python train.py --init="uniform" --weight_decay=0.0 --batch_tokens=262144 --dataset="wikipedia_en"
MLP neurons of a small language model. Each row is named by its layer, matrix (down: output weights) and neuron, and shows model dimensions 608-703. Each number is 128 + 32 x the weight over its row's rms, rounded and kept within 0 to 255. Numbers have three digits each. A neuron's up and down rows have the sign that makes its largest values positive.
After each neuron's rows, "fires before" lists the tokens most often just after its 100 highest values on Wikipedia text that the model never trained on. A number after a token or word is its count.

L9.down277:167103137115109112157165152139180132117184087140124068176129135100103120130110164104157127190104119116123110096137101136159117148121121081109138115109177177125163153109097152220138147125117130143109109134070142197181144113120114116131155123149165105109142101131123116155126158168125099144
fires before: "." 48, "ales" 10, "," 5

L9.down651:124117145090140098109143114104163123139086101107160097169131119083148180121097099101131128156106090195125130158132144072081118134138113155102134120164105148142144120122119109138048128138116125082154108133110163076127116132112162156078127098123106077186186118092100130091131083120126140113
fires before: "\n" 92

L9.down857:161153149166131090167157192145108104137188102094101156127191205102072192160060182119113092161139141087125113173153115084151077115155063125089136154112111143116146198107193136134141142118144183147068078180049112107116099096170078089147056107119152097139118190104145165150154114171174141161
fires before: "1" 25, "2" 23, "5" 5

L9.down1213:136115119129149068140161116086152149113139117150151098138178133116121138152089136117127191187084127165103075148113153192135173180088130084080163154167120099106042116136073157109139088082118085126115182083199087170120188166185161132073124088088094147157195113118080110153160129131123126119
fires before: "4" 15, "9" 14, "5" 12, "0" 12, "3" 10, "6" 9

L9.down542:158095104154161129170174086154093138126108140131102122101143096124187106171148123111029157140088081163098119155132176145143076137180111139124194128167142091125110095132152095122097073095165141161150141160117192101091130119157160128137100120145148136093181114147164094060163152165156144096
fires before: "0" 32, "1" 8, "6" 6, "3" 6, "8" 6, "2" 6

L9.down844:131143118169070101131127121177144136110119120200141116138119179081119120132182106135099096041130121125131120177137144106113098111132131096088121071117159065143107178131075115131143155123126132079099109078129120092134143149156208094115137161156165149133117072154178191157108093028135138140
fires before: "1" 36, "2" 15, "stery" 5

L9.down519:078091092165161107120109122150117104110132072084130088129107156161154184164150178129134115140189066079107184123157094175073105079126092191139190055107114160083152122112212112124148142108119130047157114137173171131115117093096154123092147169166112086169135145147138123129104133136147121158
fires before: "s" 25, "\n" 23, " (" 6, " |" 4

L2.down973:086087088088182064121149136125136078139115107114145128134112195143143141175129125130077123127117161198130121143088115168078183154081129132047114067143138148127123113166138114123135128153115195142139171115120123145107134109132130171158086105107152138136160175177101137162129121107103123098
fires before: "\n" 38, " the" 16, " a" 9

L9.down1049:141052122123103144104101091089136110214140139124144096106154118070112116091152198117084054157114109099133115199150115095121157106130151171109143122116110136158161146143085087153099086095082126112064088131172075132141122156125151140107075104089131125136131186107111145092096162144095145154
fires before: "\n" 100

L2.down905:151103131156109068123137136078180153076110110133127148153113092125164118094117145108113037163126151164109127122104127111137071117098130182111051149091128147145072093135093153094141119066091131108110178138168151104090169126124129128186116168116202141105131140095132150080123099105210167105
fires before: "9" 18, "0" 17, "3" 12, "4" 12, "1" 10, "7" 8

L9.down654:164066130121071156147122128144146075136121119060079122137141157172169136131103161126076149081142092054171137122159123103107115156146126151124102040154111083101120120117092094169130139101106082166135099107094109122134084176135140131168164106127117141112165151161133151110111149134120187103
fires before: "\n" 31, "2" 17, " of" 7, ":" 5, "4" 4

L9.down1862:091089074106108151115093105130163078102140132127031134107086114158153116144147139135099151126124129109112144098093132138126107134117157165107160087140138097161193102124184105155132138166179138155114151136169171132138136091108127139129163096094146143176116134109162071103152160167149095113
fires before: "1" 41, "9" 18, "2" 15, "0" 4

L9.down899:138143080204178086142156117101069131123141188174136176131118141134196085059113118166147082135150140129112122170134094135141137156113105088114138165115092086110135154118117127113149120133136115131157106117078171123099132103135173107119120146092126137035143122132184160131116106116121175119
fires before: "2" 33, "0" 17, "9" 8, "1" 8, "," 5

L9.down990:136023120135099112149154149215099178138133112084087111105133178105071152090127146099145086091084143136102128174137105170111104164090122141131117189106110116119179127128159119098090160129138128103109113105087151129141113135148093162093071122091138180169158139118148166044115127135114119170
fires before: "\n" 100

L9.down1559:109120156117099100117168095146137165115124174144133130091155143073123128100036052087111125130162131132161144148134177105118097151116165129129171105029197125111171122096107152138074110139125079123114121160188149123122105123174148090140144138150145180072154084057168158125086110160150142125
fires before: "." 28, "," 15, " and" 9, " to" 9, " in" 5

L9.down1391:140043154117117107095160169169122198125143127130111102091153150134180144108116090082119130113113110094132173161096093146137097169126120044097116154032083085122096158104117111100151141083120129082139146136164097180098103118140160119114101126135130116100128104164140089076119144150115118139
fires before: "\n" 100

L9.down1486:062075151071151096160126101178126138149158087181227062126178124150100133138098147148112184167117177136107123078083131120170091164093138106097151111116098083090071109118139155137116136148173184160154132109154088139156091119117159111123125121142136202149134113124167139091110162163149174157
fires before: "0" 35, "9" 23, "8" 8, "3" 4

L9.down337:105094143108092113159166139155060172095103133107176043161108132072163127172100128108119079118125115191129139158078094132130143151134131158122162156078072123158068089175132147081126131130114088163147186107123119081152149110138134135156167129126084154117134103105156185114096173149152109118
fires before: "\n" 99

L9.down396:181135132152109119180102097148142156138146101148140086111135127136128148152100095163179129130146162154142092061116136132102147117164113161142125072162151163100058093153109113125099146174085113136113123081134133131118144140152111110164115126065143119144093119092128090110093176134071121190
fires before: "2" 21, "1" 16, "9" 11, "5" 9, "7" 8, "0" 8

L9.down1241:159133171113101136108057065111183155099080089179153132125101133130106111125113157127134125113136148121151155080146094029159091122138162093166068161147144078170111093168082085073099136087132114130104131137101126129130126132085105124158107172131129128146107103114129156084138076165155122136
fires before: "9" 34, "0" 23, "2" 16, "8" 8

L9.down1161:105026026105140158150153099168178149093104126106090108114145108145133107137098171126110103150130083113163149083148115104116139141073187147159154112116086088148173128121101106092094087112162141138108166102163111123163088133116149089145123094134117172148176136093146142143143119086130206095
fires before: "\n" 100

L9.down1303:081015089103136105124140173137139129119162141105077074122171145107116132174123147112180137082129107129099113112143126118127113104111101108155152090084092123049064121082100148129126159140130096155111097146135181102119109123074081138162122083141123111142180140165092125095100139106128131146
fires before: "\n" 100

L9.down1529:142160168137129108146114120181105127136140139142149147077075145164091128142129131147150061128154137150200139153136131182125119116118117118111196118129176102144110159112111062185144117065122129098140160119164148116137114101150124142113080221176117064151123144086053082078113136153172163086
fires before: " " 60, "." 6, "\n" 5, " and" 4

L9.down181:147148161198139150146154169085129116102151097147151138123083125126089139102032152120103099103203219067141132097162090110123116178123177114139114089130145159127101182125046195118129139149129170197145157096175096095124146107125108094194108131100146100132111118140138108148132137145131098095
fires before: "." 32, "," 21, " and" 9, "4" 4

L9.down1157:115065111151137125105167162124086130112108107129133109117148116076167112111081126111129153192155155107129158105118169134146143113136175190127148152157089095156109091075177150135145115153154125136109116121132121130163138111132168103137182130145143103134192135123090173116093144154131106101
fires before: "\n" 100

L9.down720:100211146115106178093211094096075147155145162123138133137133089088064091117133101138099177236083113090156122122163055082123149173122115111133157124124144104111144164169177201170043153089102173120122199132107133112137150145147205128061199104140150151087092097122125142116146052082111181168
fires before: "1" 43, "9" 19, "0" 11, "2" 6, "6" 6

L9.down865:165113127136135079158151083107178086095154085077063122162118073071124088131158089205143148123163103147109130112113179163048164166157067115067070166121122151141127113142138121159068161101076165112110068097156135126142151117145147091155153104144085139145111136138168117159116151060096170131
fires before: " |" 36, " =" 12, "B" 5

L2.down1732:129096097146130183109156111124071077126110138139144112102177116113145171107100134084163086098104091118125108162166134106139117125128128087179189087101167103106126149112109101106146164087129156140157171131040103140111145133126104155143110109115131139139187117104132157085138163118055101135
fires before: "," 57, "." 11, " the" 4

L9.down1583:137090092156121082091101152121114202113150131156172172111175117163122095219156179134073141111117122101104098088142117141171133135142199129167076125142178141160078142083125117090149181164108147162135117161127134171142071112085159109146125177132150155092093138129123150094140099122125173114
fires before: "2" 30, "1" 9, " Route" 6, "6" 6, "4" 5, "7" 5

L2.down1561:181145117117198120108083234118076168142122060131108129132145109156105095178120105121134110135197100151148099134146066091094193143176152154124150121148071170171200106116177135091098148121141131188082081172122114098129139120179128106141113129129175110148142127142130125123162140086156083089
fires before: " " 69

L9.down1242:177075192143144131077102133167160104109148155134111124173086088118132189109112183138110086070108136080136108109119113172115105147158178124128216144157112137107098146195107152148054079132078128119109181100150104114153111139157155119144141165119148104077223155130055088154094198194117152135
fires before: " " 39, "-" 20, "\n" 15, "," 7, "." 4

L9.down86:159091163115111117124103148111123135136098126102132120127134107133136124160113121111115158131167117118122098122128155077166136136115156085177147060103133145123118163132108115124143135104193138110136173104107160145131164142124116106111184134073115162138135160114164104072127104164144112077
fires before: " the" 18, " to" 11, " a" 6, " her" 5, " him" 5, " that" 5

L9.down2024:163108112118132164116163087105178075098136155142116120109112138125120025154047079150091126180123121122172117180168093135152083117072063150108190157147108118130114159106150129161153146188130117056116146139115165136123105161099167118108158108166190157097147087145148088114121125100126150155
fires before: "5" 38, "6" 25, "4" 15, "1" 6

L9.down668:160163166126130076120131123081133115168134132135093103131126145144114164119123150131127090138063107153117131073165165097075087132122075109125122068189151113094151132105174108153085111054177151183118073139158104089084079086135185112149117164110136110151104175122140077131131072146155168146
fires before: "5" 25, "0" 15, "6" 6, " (" 5

L9.down761:122116125174097139185143129185177161094130141149153110168079145104110171179183174141150132135073172127177101102123148122080143122120081110100104144143162109103110114123123139092115155117120128157073129192194097107104155134121154090099171090122144124118121113139091123158132165114082152120
fires before: "\n" 73, "0" 4, "5" 4

L2.down1541:129136178139189125157165146147165143103145127106070131117129143126095112166121157097202125117115118153155087142077167074089108095200065141162111155146176093125095130079112106131088121155162113140139131099124062111133124171164099127149179177171113179145091161128098163104111171225173161090
fires before: " " 69, " +" 9, " |" 8, " ." 5, " −" 4

L9.down862:140123166087120125172152145164112166118149119127148095141161083071137158123152121082115131150161121145151118120097158130138158127143141153091083126100080116122130129132168141109141086137130142135108132074175156153102140129152180146138118099145104133149122112134200149144107147136082155129
fires before: "\n" 99

L9.down307:096132116083066168137181191153154132168130091117133116201123142040166134148125115152110179127155076132054101123194157093142067133094112221162077105153146169162133116121154130148123163106103102142059118178204173126159141134176161088127168104118094147091109099129094150181137154095133147167
fires before: "1" 27, "2" 24, "7" 6, "9" 6, "5" 5, "3" 5

L9.down969:054079128100125121157157118084160141112099110159080122170139132029192142152143106116186135078165166167079073119114124093069147107186119167094117115094126161144108107166099196137058142160164129125138091153130162120100156143109099118127171183107141153138104140150071116084146138126150093155
fires before: ")" 43, " (" 10, " in" 6, "1" 5, "5" 4, "," 4

L9.down830:058165105179098173153105101111117119120168116163100099128172116104177083102171134124140192163104133098128082135098124069117131090101136043113155152069132131124140098135145153119133110151139125109171184093178152121091125079127202178090147199136137115117126135095171113122118064091135123099
fires before: "2" 36, "9" 18, "1" 11, "8" 6

L9.down610:103078192128123114137123125112213137072128158197140127118124172142162140108123180084156110147144145091151164113150191123150160206148143175117112114055159141116140132121176121156144154201109120146106145099068153158130097109135148095091149079144115117088112078121118122108076127100155136169
fires before: "\n" 81

L9.down945:111078113125106149070144098100098086069181132129075183093193126155106108174081133109080077172140172142184148109119119139114144123130142127191122135090131133122103116111044124178170132151148114110116126166148185108162094130091171096089160128139122105108160120089139129197172135178150128196
fires before: " " 36, "9" 30, "6" 6

L2.down1859:149119203164105131098086095086124132086109161214134143093097171147094040118157115127128092149106120127196143148132082163165071173182130175104164092082108138100125134096125088120157101091088162123182138090134093158171165105152046169185094053157127116146087112111106167113184128090125215096
fires before: "\n" 56, "-" 6

L9.down230:129086144172117104114095107135127099116126131130181143098144126119093134125118117113160095078117135108183106199120171153172092112134118072154205070091113135112087138114153133154142159149130186141094114120027171115130107109166127132099067118136150147080158089115126137128093172095100131160
fires before: "\n" 100

L9.down1774:123151145160069108098126120150142204157115133088111140117162142122093138218126125119121110167149165075182137128134135141137145179104085161138154131161180090136137146104157122126129052147111133028197136125122123167104174091128212130169120100193135158152130151130183176147107135151181149147
fires before: "." 33, "," 16, "s" 12, " and" 7, " to" 6

L9.down451:182171124146132175137084166116087101151167180069142078143064152168216073133152118140083130131132118116089074128145110090199147088109192154153091111153160139106099134129101144160096157039103115062100109115126059141112135205182135116081140136104094103106140151126097136162147133119127117161
fires before: " " 50, "1" 7, "2" 5, "," 5

L2.down397:118130080131141157120153085080084085164134102119112071071079121177147102068168139114071160073114116104107149101148113109099133174120116150135119125159135147154124095131129147161142109105167098100126139144102134123125102147159134174110157170160107181060104164109121099123148121102101132130
fires before: " " 60, "\n" 6, " the" 5

L9.down2008:139049138104129089091155148136148119095093147079198119149132155119118123129141125107099147169143148106174162141124150143124129152113128107153128138078121118154115133133151108138186116135126167120073156119154093120142074094160117117096132108171137141146136132162073151091092129092110137148
fires before: "\n" 100

L9.down1942:149167116124138146118147204201084071111188133135099112160129124135079159145147202106153137070089122105100098111133085094094116125112104036146143172117125116114167144124085116095139113079158049107138194171098162054114100119120025160117077163116182117150161144118118101134126134064077182110
fires before: " " 56, " (" 10, " is" 5, "\n" 4

L9.down1293:149168153109141146114064173066147119151169170114151146139116146063118158108090092122201113200162126119151174160154148067156166166118113164126135116083175151080117178142120204170184160134120091076132083186131035148116107123102110115123065162099170115140100109105146086174197139111123136163
fires before: "3" 35, "2" 25, "4" 13, "1" 12, "0" 4

L9.down350:156135109111150118113072073111174148110117109138086115139142151155148147131133170150081106157154140131086115123147107182139122130128123097178122158142086176098131096065126063083124159109166120083062127131135130098143130134091089136135137114107114149077134119165136154093149059152062097168
fires before: "\n" 97

L9.down1846:107123129140018098103141136095168101131115132172070102169100099145171151162114048163111136113084130093138119139183175138168117149130092145148147165134123172147108062140068124188072169127145125138152097096180116107123164061132154121089182146141118112109151070142112122135068110111110099141
fires before: "9" 55, " as" 4, ":" 4, "1" 4

L9.down13:168222121104185106150096141132141138159136129235184156193124171141102172117085154219122086077143140184163170130115149106122134176138070090131119050160127173154175144122138139136132120173131130149161151112125194113081123165154185155109155143117072106106089134116132133146169111085122111145
fires before: "2" 26, "3" 10, "9" 9, "1" 8, "8" 5, "0" 4

L2.down1544:112125152120109103132158108165149133135163135144131182094029104120125068121100132126130129110077104172171144103088101136116128129140110133148113101191107150124131034099115102096096099087079187178223139118100122161213078167128086132136140152179149138164141097133124080126123155092167163069
fires before: "\n" 43, " a" 8, " an" 5

L2.down707:196146155072142146154154166151152139070164178111163143169149188164184119161150137158175142132132144189182144150156091092129087188106120073147095162133099135093135083100074115148165158125080120163119178130155108129136129111191138094134144123125124124118118156123082131121154117094127148052
fires before: "\n" 71, "|" 7, "-" 7, "SA" 4

L9.down578:096163131149072165129133102093158138178095121168088124114072112153149086097109120117129163161138127094154146144174141153155163114082169089160134098141171084131158142146106140075139154108148124125119188118116180125095094062135138137080084141119166093062081113108206112131116118160096108112
fires before: "2" 26, "1" 26, "3" 4, "5" 4

L9.down609:154133108058141161096139099109122120090087141110065122119060126118073131146120070096107108154186133132112090142091145068123104109076137098103155100089157120147108140152151115128127110172118164094088125179147138148147101183121161075106144155147143062124131116140119112114184136131110126189
fires before: "1" 36, "2" 6, "6" 6, "igg" 5, "ück" 4

L9.down64:111147086178123133159091107128143101161160137196155145082150137160103108140108148091095107132122152105184141180101101116099128103159157122115144103100037117130131152147107155104115067137108185113150164146180181146209124110162190136147138150135142134114130089107079127180125137143162139130
fires before: "1" 24, "9" 22, "7" 15, "8" 15, " " 9

L2.down1726:124117151151108133095147107177177149137199155111092141175146104107109091084114130167144084122079137117206171134103067113121104126148163122104192110139157133161169154103082143104097082134098130127164103139160149129142199145136110122088185101170122086118059123053139090144114199142156118128
fires before: " |" 43, "eree" 9, "." 4

L9.down1670:150158139159081076130116176125137105087121170164191170175130144099113151193107110158103094118142117107124081155139114098089115062107216114142046161111147135130112141142152168163076103144158093112191130133118141139124125093132125120082109097101157133169167141139107092117142089186075175069
fires before: " |" 24, "." 16, " (" 8, ")" 4

L9.down1866:091060128154141104066105174122123072147134099144072143093123160137150156124146118174086173133104111125171070151148147086078152115139148108100114142123078112150074117135138134121111119153077101148126126154106160146106145143121043117142148149185049094158245144160127159166103077161155096141
fires before: "\n" 98

L9.down959:147175114119116137136170125105109176132122100107059133160149135124173166119175091168176157107114149162164117074124125087130074085089114111122191126126170174149083107169084161157083116148132171107154172178135074165089158134169107079100170149133142147115097077130132078072113098137123171124
fires before: "9" 33, "6" 8, "8" 7, "5" 7, "7" 7

L9.down1966:106108124127112126063164149095102120152152095097119125136153121104125169108105131140092179114145102155173144124103130165104133162111060121110172156118117128105144140095148152116132161109152159093131108072110107124113148122094140117142165131090112139085192157131157123137147124120135122126
fires before: ")" 30, " |" 29, "\n" 6, " a" 6, " (" 5

L9.down1262:126114058184159098121108127054144103150153170125151107131114128198102121134119090123119149123096122097151143156151171144132118143142123130107139143143129110130122120054133121155117085112075150104120114122183190156125154123135193091126178142132070107084141128228151144130122125126127116073
fires before: "8" 14, "0" 12, "7" 11, "6" 9, "1" 8, "4" 6

L9.down1209:140162124099185163067204108110119127147086095093102103175148123171172107172108173157127108110177170116202083125143071144106120151099114169126123097101094120119116096154070162092141162102122113070163064110126154089131108113075159164121101123096108117125140152099141138124134178194136133149
fires before: " " 23, " |" 21, "." 12, " (" 6, ":" 6, " ID" 4

L2.down1542:121076102242131122142169125111110135130086098124149144108058122158165133139111194119085155126164149125121108130112103119114135137128115110120054118132112106104070084090140170102102115140131089134157159130147094190084115110141102131119215091098096178114152121080142101144121144080131146102
fires before: "\n" 64

L9.down1098:142138128201114173065134157149133096156133107085090053148139123071074127107113116115153121106122137120090125163140092110155173157139077208114186118127110151091128070154143114158127124125111144095168070142173097136114122134117183173085123094137107180156185113086187109170164080110108087166
fires before: " " 57, "," 5

L9.down175:132089126180119124149117142137139128147149100109114107109128167107161102148115137132134099111088058145187148136117167161140160102123178145109160187120151150146156141161127131179142087129155153092123136100133083123127115093129111140115106103113149026154166119169082128086103116119111130105
fires before: "\n" 97

L2.down1155:123168151184122136124078105148162132127138125131139110132127085106153131095196089117105134139089126108203094094116099170156132164111104172116136117115099085200146154087110100068115092129150095146116153133115157206156119172087142113083086106180126118069139099145099094094113192159132116101
fires before: "s" 81, "-" 11

L9.down495:147122121143135149104166178150121125201122121089117161132089125038113165128095164120130200171104228188151116119180120113125189116156108118164099141105065151140132117112206153116104093106102173145096104081154165189164186116143180105076166163023109162119098109072123121144069096108133094115
fires before: "\n" 75

L9.down330:139065106149130131124153113169147163099141048103128183075182072173152134151143148091136118166150123155113146115149128126088117168067131126096104150113169152126142174102101082142098125164128156120126140167091075115051112121062135088135155162142127087102134091102112142135107090076110141119
fires before: "6" 29, "5" 19, "1" 14, "9" 11, "4" 6, "7" 4

L9.down623:165186125093155136109120148125140172148151148145152143142159104088125097104142107127156153075095140140107040179116148161129142162104085047119167092073091157133140109142144123118145130110128125126139080094163109132141085128132150103178178148106103079126149087104169139164103107139109121115
fires before: "7" 26, "6" 21, "5" 10, "8" 8, "3" 6

L9.down771:117146174132163157117131137078159196147104138129130154145180161075125144125192163153094115186144145191100166169151167093125236150127138111164147076119085150150131144106096157167086109079158134087146124141126065101156143135139125106153093152130116122204128124125103164111145096159188126179
fires before: "6" 15, "5" 13, "8" 12, "3" 11

L9.down524:046099082139104116146127089155120115135105123149094168103183056165148112081110176109070131169141081141154126103102112168106113182121132109135138121104168125137138184086079149121150131155146129141128138120128121163109130132134129121046144134125091152107147177143154112120097123132135071110
fires before: " " 66, "3" 5, "6" 4

L9.down1643:163126131135114160125196189194146124128139100150114167178122136107045128132094126195094174152118185156116109177122044110200147137086117092167143146136117165078128124123117126134120146044123095088178104187120160106164165116125106071141207087136102175052150126100148144146133145139180112066
fires before: " |" 31, "2" 13, " poly" 6, "1" 4, ")" 4

L2.down890:111138103113124099161154190125121105109133081145111105092160165158166127097118139140086183077186172197122103163110090112093181164142089201105104081086098165154148110143152176130102089045159103109146162143126183160136152152119137119148108120106146139119149101105196086155124136105110144145
fires before: " " 80

L2.down1740:130179102138146178148148191137111140115101105091122149119144151161121074111129129117156136127092067104135127161074127089158158122122161098142137119138140075115128128092164133183085143174127103173077152117134128117158145149092098066132178132119162047130091169175112145151127143131188119106
fires before: " " 49, "0" 15, " |" 7, "5" 5, " +" 5, "4" 4

L2.down296:103111134100129076158202140115121095152174111120137118153119069160156140176130063140192122156146120148107097076123072089133164153159085146096085157150138122122086084103083090141115119184134106148175137180107108169124131173169106141129134172065102160091141159098161099033088098155115111151
fires before: "1" 36, "2" 14, "9" 9, " " 9, "7" 6, "8" 5

L2.down1370:131152152121132083120174116158137063161139085150216103139119145081167125101082106099119127171151114139130099198103060090118132094182128144101077136135153144139101168108107132143115140147117094164134183147160154135136150131153159139115127100106149127089172126179157094176153091118110158139
fires before: " " 49, " (" 37, "\n" 5

L2.down1366:093143132107146115131127156116104112130095135198133150123086128107087143112157088140089166117076114137104110151167105124104063118108087108078178086138073106130068171113142168170106064109089091081118142133179121141125148210073140140102116096140151100118176119101103080083138173131126196106
fires before: " " 23, " a" 21, " in" 8, " on" 6, " an" 4

L9.down572:136038088143121131135112119146154132102138108148123113131079127124122148131149141167168122106177093168153126099145130081095144114094141135114086139168106105203053115121152127173144126103125091192154126119049103126118125201125105159091132137099133135156151084158135120126119163132092105200
fires before: "%" 16, "." 15, "4" 7, "2" 7, "8" 7, "6" 7

L9.down1009:130122140108107121117153117132184123158153132136165114167084094141109117130140083132088141146151169164077144169187132144086114178103097137143117116155114128155117042158111135103104151155146136112122115160114164089141164166151122133131170146139127179173138142145064151107109173088152132131
fires before: "\n" 72, " |" 4

L2.down832:136157176168099140195158108084153116088142146100148161134145126139142096149153155129130121127115069043090169133134136106129110166126154097087147132105131141133137136085089124125200179135141111114099138189141080136062129119123132129160120097101149021199219155160114125154130154165105160104
fires before: "," 17, "." 14, " and" 9, " of" 9, " in" 8, " or" 4

L9.down559:096147165145167133100121209166162092104151067089093116147136133090130203132164129158083116175143117101140161128083133083108132157128073159124102080154141131107186170138189152074105114126109031081152111143100120135182185137114101126104143154166118142110140187032158153174109138116178092148
fires before: " (" 26, " –" 10, " is" 8, ")" 6, " was" 6, "," 5

L9.down1294:152117095129178128209131191165130105124146123188094212106155114141105107140140105086143145148125179089088134170103153138170146150149145183122162123109162121169098113135153096172169097120143094170070100097123123110141142198114087122134165156130106113125099165121142078156158114158131164151
fires before: "0" 26, "1" 18, "3" 10, "2" 9, "4" 7, "8" 6

L9.down561:098145118157118153212083072081089165119108144114065085120148114092155127145130131067106128102121135121085144128079100126062090196115079185129099164061108115138115122116106156190110177104126173141164074139156080181124159093166092093147126114116180141119102139145155151167138145117178082182
fires before: "1" 17, "7" 11, "5" 10, "2" 10, "6" 8, "4" 8

L9.down168:103161127159063167087119136128179099108114184094101124118083144180127123158102109119052131137090155131114136178118121144153164104122130143094108147112130069121134186145113191144085099156110121167104202130135174132121170120137108096145136124124148098140083136174205094141141086113153093101
fires before: "\n" 70, "==" 5, "1" 4

L9.down1962:098148139077186149117146181081115125151121132128125146117143111153180144143149109126138125117108133069111101156079115062116057122095074150118138167167093147140101126153122184143090151095115114072134127124110099098115111120092133169153173068060075153116142109124184077120115127134149167119
fires before: " " 38, " on" 6, ":" 5, " streaming" 4, "5" 4

L2.down1983:089086146095163191103136145093120148059084153052188140092129142150173148165113093113126154148167178159149116087103106055115131083095147139136156124159137144132155089184058135120093135077161151145138135135122104095166122124199134128130130154138137089144097151175136105100080138100069114103
fires before: " the" 19, " by" 10, " to" 7, " a" 6, "ane" 4, "ck" 4

L9.down78:124154128121124148096104135094148137094140162156152172147070123199101095166126162216100117056142168148060098136159113141146129123117160116105098092163132137149139110150136111112132133088124105160137116150166159145144127137177139139114146147146143172072141169133109139102081101150091150154
fires before: " |" 24, ")" 10, "4" 9, "8" 7, "ato" 6, "9" 6

L9.down943:136098104128140137093173142127164065116178101145083101120087128092068102148077142053123168149122111179151118113175086154169123085140095135143104059158107091161174136146122094125119113121068131110113178127089148128161112145099121121106121139141105187134156085114138174147125157152103117122
fires before: " " 25, " |" 24, "-" 9, "\n" 8, "1" 4

L9.down1768:108132133146100110155109131195140134056111174211126100117155112134111089143133089133116174046092146168133175162134209168108107130112145114129086105121191063155117127116175116117112131139128147093132086160143141193122112072106131126106125096077171207147116139160110090100126145158113139129
fires before: "0" 50, "5" 9, "," 6, " million" 4

L9.down126:107090077098130100110109161115153113128096106114144072170138113165147108102090174096170080082127121075137124121138140143129091123130069096164173127149198120170135083176106125204133141117163062174162161189125134163116134219104129112149178136129078113172144133145148101080114152163170083152
fires before: "7" 30, "8" 20, "2" 10, "5" 8, "0" 4

L2.down1449:085222110144125144108084091126205145129114144106137131154154177116090133107124097095111115104168131127125063119174182156079114103135097130106147121104098140125158166118112152121125149168200172031103135132134076126090123128093161178092176153114138155046191138156171128108185103134094157133
fires before: "\n" 100

L9.down1536:148119106147167134013143179189147131073136114109148118110156144107103222159082148149050167088161102146112140119144187162104152075165134108125105185180093146109086119124148079093094144102147116117112199151119168122086102163158072071116115164139163166135147128169137105120133137127140112165
fires before: "°" 25, "6" 9, "9" 9, "8" 7, "3" 5, "%" 5

L2.down1633:172146121110100144144126129115143118133144177109171133101140083111114122139147142208146137159138160122115090095129134199164116151107181154167089124120137173116148183167081147139163114125133129171106124095085127122155129093105218109127152082159109109118156152088137189136074096132135183047
fires before: "1" 32, "2" 19, "," 5, " the" 5

L9.down2029:116091122134090119150129163142195111136132106107128111126168158132096115168189124124146125111116107135193107123138152118137142123147132105098126113106100148075094118138160125125085192092146090132076115138107116128211087147152146097109190124115152124103086088113154157129079197167146114117
fires before: "\n" 96